Weights of a small transformer language model.
Architecture: RMSNorm before each block, rotary positions, biases, tied embeddings.
Training: a variant of Adam for these matrices, 10151 steps.
MLP neurons of a small language model. Each row is named by its layer, matrix (gate and up: input weights) and neuron, and shows model dimensions 80-175. Each number is 500 + 50 x the weight over its row's rms, rounded and kept within 0 to 999. Numbers have three digits each. A neuron's up and down rows have the sign that makes its largest values positive.
A block is one neuron, or neurons of one layer that tend to fire together. Before each block is what it responds to, as a language model described it from the Wikipedia text at the highest values.

Clause-initial referring words
L12.gate61:453514512509410493560407511524477547488507404557488544528484493456510534528470532580463578702487464490460473521532498499464477484475547542430525568524558522470531498398510512377505554439525463502531512495474508473534479483470427546504460519497568427446564452539480435475460476453623481499
L12.up61:530553490571533438471457477526402522516367448455450563444531453484543556570406587496434513481599539488503487554536465507491508492427448495553490345440397481578537532474587498479517575495428624397500522459550431496495483477503500433557466443472569447468562469488468473520511525423472570540
L12.gate115:513492574405431456486473515442505559467571460418472566520491517485473441491477445520474457529514575513565501581426471535432484486556452550511470558488475451565573432505459534496446388480483532499479517486510469523486553479456461412502583547433474530443416458545566534574458524479494413490
L12.up115:554594526575535552520543454494583619465430536563544514418515458487474548478497495488522522500524456533540462561478459483518504500532465556497514494543620433511415437485476499466505449484454532481503466489544499545468543475431507381546617487462410415537482394418421483560424497446604510540
L12.gate176:593457533533408410484533530440482456545523536438550496413437476474472503470425559483438440415509466594432548587549482469384472538523452507530558478552604433497457478510601510498474599466501438559438532536431485485469475398519518560550511530476508514448568444497564500485479539514557544507
L12.up176:550410483543445570505550568489539534568556526544509601538490453433462476546495476553577490550385535489466459487463407446345556508513518502496503468495538499562530536480484429462476513519511478487481414592457616593521480485477502472479559486473577500557540470516536568587549550584496548513
L12.gate228:438533583554498555546556546537536526510501486415491468476559453603376486408518475440501526491489457490430537578503402515473540436580397481482498491485420388561553486402454509541482506476560533473491468506397444414464570380452559565535454587484486594526595524494522575590589462530503529480
L12.up228:484534569434503539518525449477512550471492474479503556522563503515527513513460490433514392435531487531529496438520541462525558542511439503430357463434503561372447452455489492450524524478565543539399390565458568456575503371565475454537566562532520434505471582432540461586536515494505402447
L12.gate254:597481543514534431435486547516523520572497473457493543541491586450522504451496529453408574581500451566447583552602512483556484538530491518601495403607468597543504521460500388448480442478515396530415471514464465420506580455468573590515552545560496545530537425458525559529477486492590502442
L12.up254:423530544433482529481565503596539480507484452564540431567545470394475486464457501418466502488434518501458518564492539602545431411511500467472469475568497554585548447450482507423478529411437462503555460483522431492477496520530568563522462592539413505521374480450507593497515483507476474487
L12.gate255:532506525495397619477488492561456396524478510531471424513427466583525484465443479437418490520509481468530446557530434466458533494592572544546411521455530449567517464545475483505529520518396471464419552547480517451549494518487506438551478492493495520494618421421505587596471495577476430542
L12.up255:572465518639526450525493519541556459580487514540474385519472465495540535544511541552418532568521513388458506460496563534421474517573557458438557458449418480579482487470457470491558502527490498416448457542434522542430546406402467394546476443481493549469519501539453437552517574576452464451
L12.gate301:432451551535485522507494459380613565477407546597461476461534534589528549495514604445470551461459504502563517529537372558518606499546628441523483454492436468508506542490495514558466541607541528499518502530436465555500533461446567516504536565626516468456527559467508546506457513493507430541
L12.up301:520439494430442588492478433533545462504513569539542463583483481466327544610506526452484571506459472517480547492463485473409430530487449553457508540458518460534453506466551518421429536472534457501541503508527394577547521464486628483417517563539477438534377514547489484479433521518488579498
L12.gate313:543503504532490604487479507519489454540452497457547513459601499526536488454519500460524454571526574495528528524528452468482469512535458512499540497554531453576516479430484529496454553651480504493486496492507545480501523439500600549558485538549433499437560407534436539556547576555495559461
L12.up313:573411537473447521442460501567535546551481520484500486509478528469532485447527544521436659515366510559485547516486478471555537490637430489554466486491436472487560439377490535556535426425550557494533538520423447492501573520502474491531600624546473460505555519503431522466554460499506483508

Plural noun endings
L11.gate221:463452454515468452426512544424526449481418515476458511397501504537526515497527520458512511552426440488494437472537542457468548548517463483539481532470515459407508478614536577512515503501491464495477510501408503465382517522488478519668506499524420599535548511450518547469574540529529443411
L11.up221:442474529419536559562500444547656503403542493499452472451460464481461517540446486512468494540458525525445612485481427523467503565529574549385532492531525506465496537502556478514516480499510489525439506423492562472480604542501463514426524460490504510466539401457551558550437488596484492541
L11.gate339:457477492421519497465509543486496461498531426534533478491501499442576541481445534622483486495412436453563437449436449473421471508443493487515573473412558454421455478473613423561554360573464457552436482454504491527531447577513546486458517503479422488542495410430496520528459492500537461450
L11.up339:497445465481539481506515503521530372452526543509436402552444524519485484466497519442487549521481541577435473516548495466552497460620563458506533522559540483500525499565544428462531485505410506487495498497457528506432619474582519459533473477450478518462566476520551401435381564464440440537

Anaphoric sentence openers
L2.gate44:536467442584443456467454508509489459508507450542542475490384483488517459457474458544439423601511453487484473461518515537549530553538537470521444550517421490472584570587523409495427506546510540428531587473409434415498480511443511472538584434500421472463546531427555480437632579498373408403
L2.up44:568517545460505424539492439452467522417514510519545441439436504518580501499495486449541545601527466508504511531568611568566450582593437505430492501502536453498603494490386536503495492435470449448492456581493513499491514466491442452578516449520453511511580498441465412612464449530407522471
L2.gate272:465484453548571458489516470565471509474464554431404421494447538538499551433611528423479450561478557490491493495500516539530539494440511471469520470548509522401470552527437574473379544486489497419516455445508436486385517536513494559549472559451527405567468448507504470461536455463507496384
L2.up272:531533550509560544499477469401539532485458399525467489422530581480509445580520531541514547526612509420500520509573529580506513497529593517430518483585561386443489499485403581497565485579488573540585488478425439484529449491601500431482587520486580519428513510460467529405532539523534386492
L2.gate291:526485475454535463547450459549545588524483457517547588447493550430539514526648563481532611582563540525570518480510457431534572559489490459478461533445586506459448534560496536582437543475511490463547525493431427547528555505549491476530571558544449532545521462503527480542584479426534414415
L2.up291:609476495419484474513470499620485551539417462599470594406463476381474402521517544561502469542527583559623527611519453396486481518470551545514505501475469442478549531500643466509458508365519515452491499564384518586492527445479552478550505516500488505508496410475556514536566440440456435495
L2.gate348:566425578443480480428496485558502445602474542443465491407543525542465472513544497470499555476554537450470563555588493501549468560453594494506527486561484546512577519459538572511442426502519547412486544438341462442566557613523516462568524521502545492559541521478490441549549568493463500450
L2.up348:542464485438472448446478487524504450453446417480508522490493565525561508488616455465377507604542501557528516524572520510554516564446548583496465476480481444524543523492507532488497447523507405505484470507347435454596594458523414462574537481552498478473586464444509502506592471462564413469

Plural nouns and endings
L12.gate62:539602463477471519447404497465461394517489516489475566471538494527455462451450419559489522444522434522538534538527523542426501545498547583446523500563443413402478553550483502540598477534571510504505532542503579487445466563443437540580489543497422620528496550455586500540562491497487436442
L12.up62:537575530554500493481419554483511457471529453482569578447457457438393541545413469476506516530436528433425464526516497533361464422538552490493597494439491450411508512551564432517576528516470527532489530520485580489473565616518493477550536524444526466477515512528518508536522555474468521432
L12.gate170:604585461444522481472483502506449423487563567528554463561520467511433507503472505468484460548486475489523487583457571533446503483478570431439494564514468439418543501559483482547559458422462523503634339496522574569524492434496456469403593537479531537441485516484517513488458507467427514542
L12.up170:465517521420505452497566595472459494517525523493542423531434467604482496525484555468498510544536492497535505507425467537477546427515640496446512445507556539496467545450454464435491444503503489581682447480446593525543542453477428536541438527513474530484527571450545457606486539485418566489
L12.gate266:545463402488458530564404543447480432468600516492530437499524533566481508434495451461488383534504502565488540571484511496509547501408485480490497484457586492462487462531534498604468555559447469531532473545448469453531610391460427467520530558564509530365518450590401506565531529513534496416
L12.up266:462469506512549394510539542512459493538467555493528400473381517495461599486514489453455462484514597438481531399591495520533485474599484469510479411584548447392513488533494422415527521475529527458462506514458553472409540496509493451552521587488495473467451482503486610455531525411522447529
L12.gate309:530509490503434460471470507519577498504442463430481461473516523494491496476532453504496474461560541569564446416430472492458570488492444526449447498454558475439512470489459500524512489499361559507476479520550506499441522555490611549497572458570559505511578517425536484511358489464488473515
L12.up309:470452517407530491547473450626590451510425494411457496523471519458475428506502460561487578489569432482565474432504580513545475471519593464532529489456440514423494575597521515460536485387498531578490443575472460451529458526612466502499524463521505524583467473555488519551493464492460541505
L12.gate322:540503458484459542427532509479511464519477532534507491413597548537485427411398516527519522538444508519529414497457479516449535490474496505539489502436544482525530561480534384445475534410403503475371488412486586546464586468532463535479522495582465582502578461431504608496571492535420492444
L12.up322:452470527459532423539524519520400475456512550506513497548413515553546485443601615471606471451553522565572442479575540415448559483527409462476522491419451484475497509513511563524469515556490531476654462516578542506528525485518465531537487520529463477524507522514461443538507414490517580399
L12.gate331:514508496500485410536362542449539487477482480477552526510503488464510513464462468479563472479546507469532440564461533446442513519583471498493484445493480578502567552461395473520466456501577450532476468497530523508493416459461426453459388533501513572506510483424550479561423530427413558529
L12.up331:540472562508504444372469460534471570478499551523498545470467481489429442419582417491563608421441466490493497486467478446452480464503540468503453515549551479445502543447442458503432443454412473454462408526516531514503529457481506462458505480381456447581484465577465504427511527442509490501
L12.gate347:472442546528482506512494430418546494461537485532556481508518515477429523427555548487433509565552476495491494556455390414521492416503419446414475511516597442523490568481536575479545434495463487468435540463540549557543597440510426427542530509400552521575552488526581516558448495412499521499
L12.up347:472535563465488548517462469506438477465443568508521511385556510417423440495521506442465520459455545471503518418526522470489513495452511530338539420489526557491573474495542527415550461509421480535495522428607532525482532529491425456481390470495425423494480512486545434451498500495457582577
L12.gate379:467512546432395482472442544472523424526487493486455433488397555502415498481488504595481443607405434533453456493550443511454577503496517502349470450533559519447452483571491519478542452558464425563520539519516586494436497578453456554513549534507447581531531435444526522480469565533429551425
L12.up379:466378466459510538496490552494517484438562526578493484427441499498623519446443455615452440498490437524484432490492508408525516527537570468465498410489517543461542486559544496576509435540474425525417500397493595566529530505515454485500462415451497521452514421444541574540494643477493482478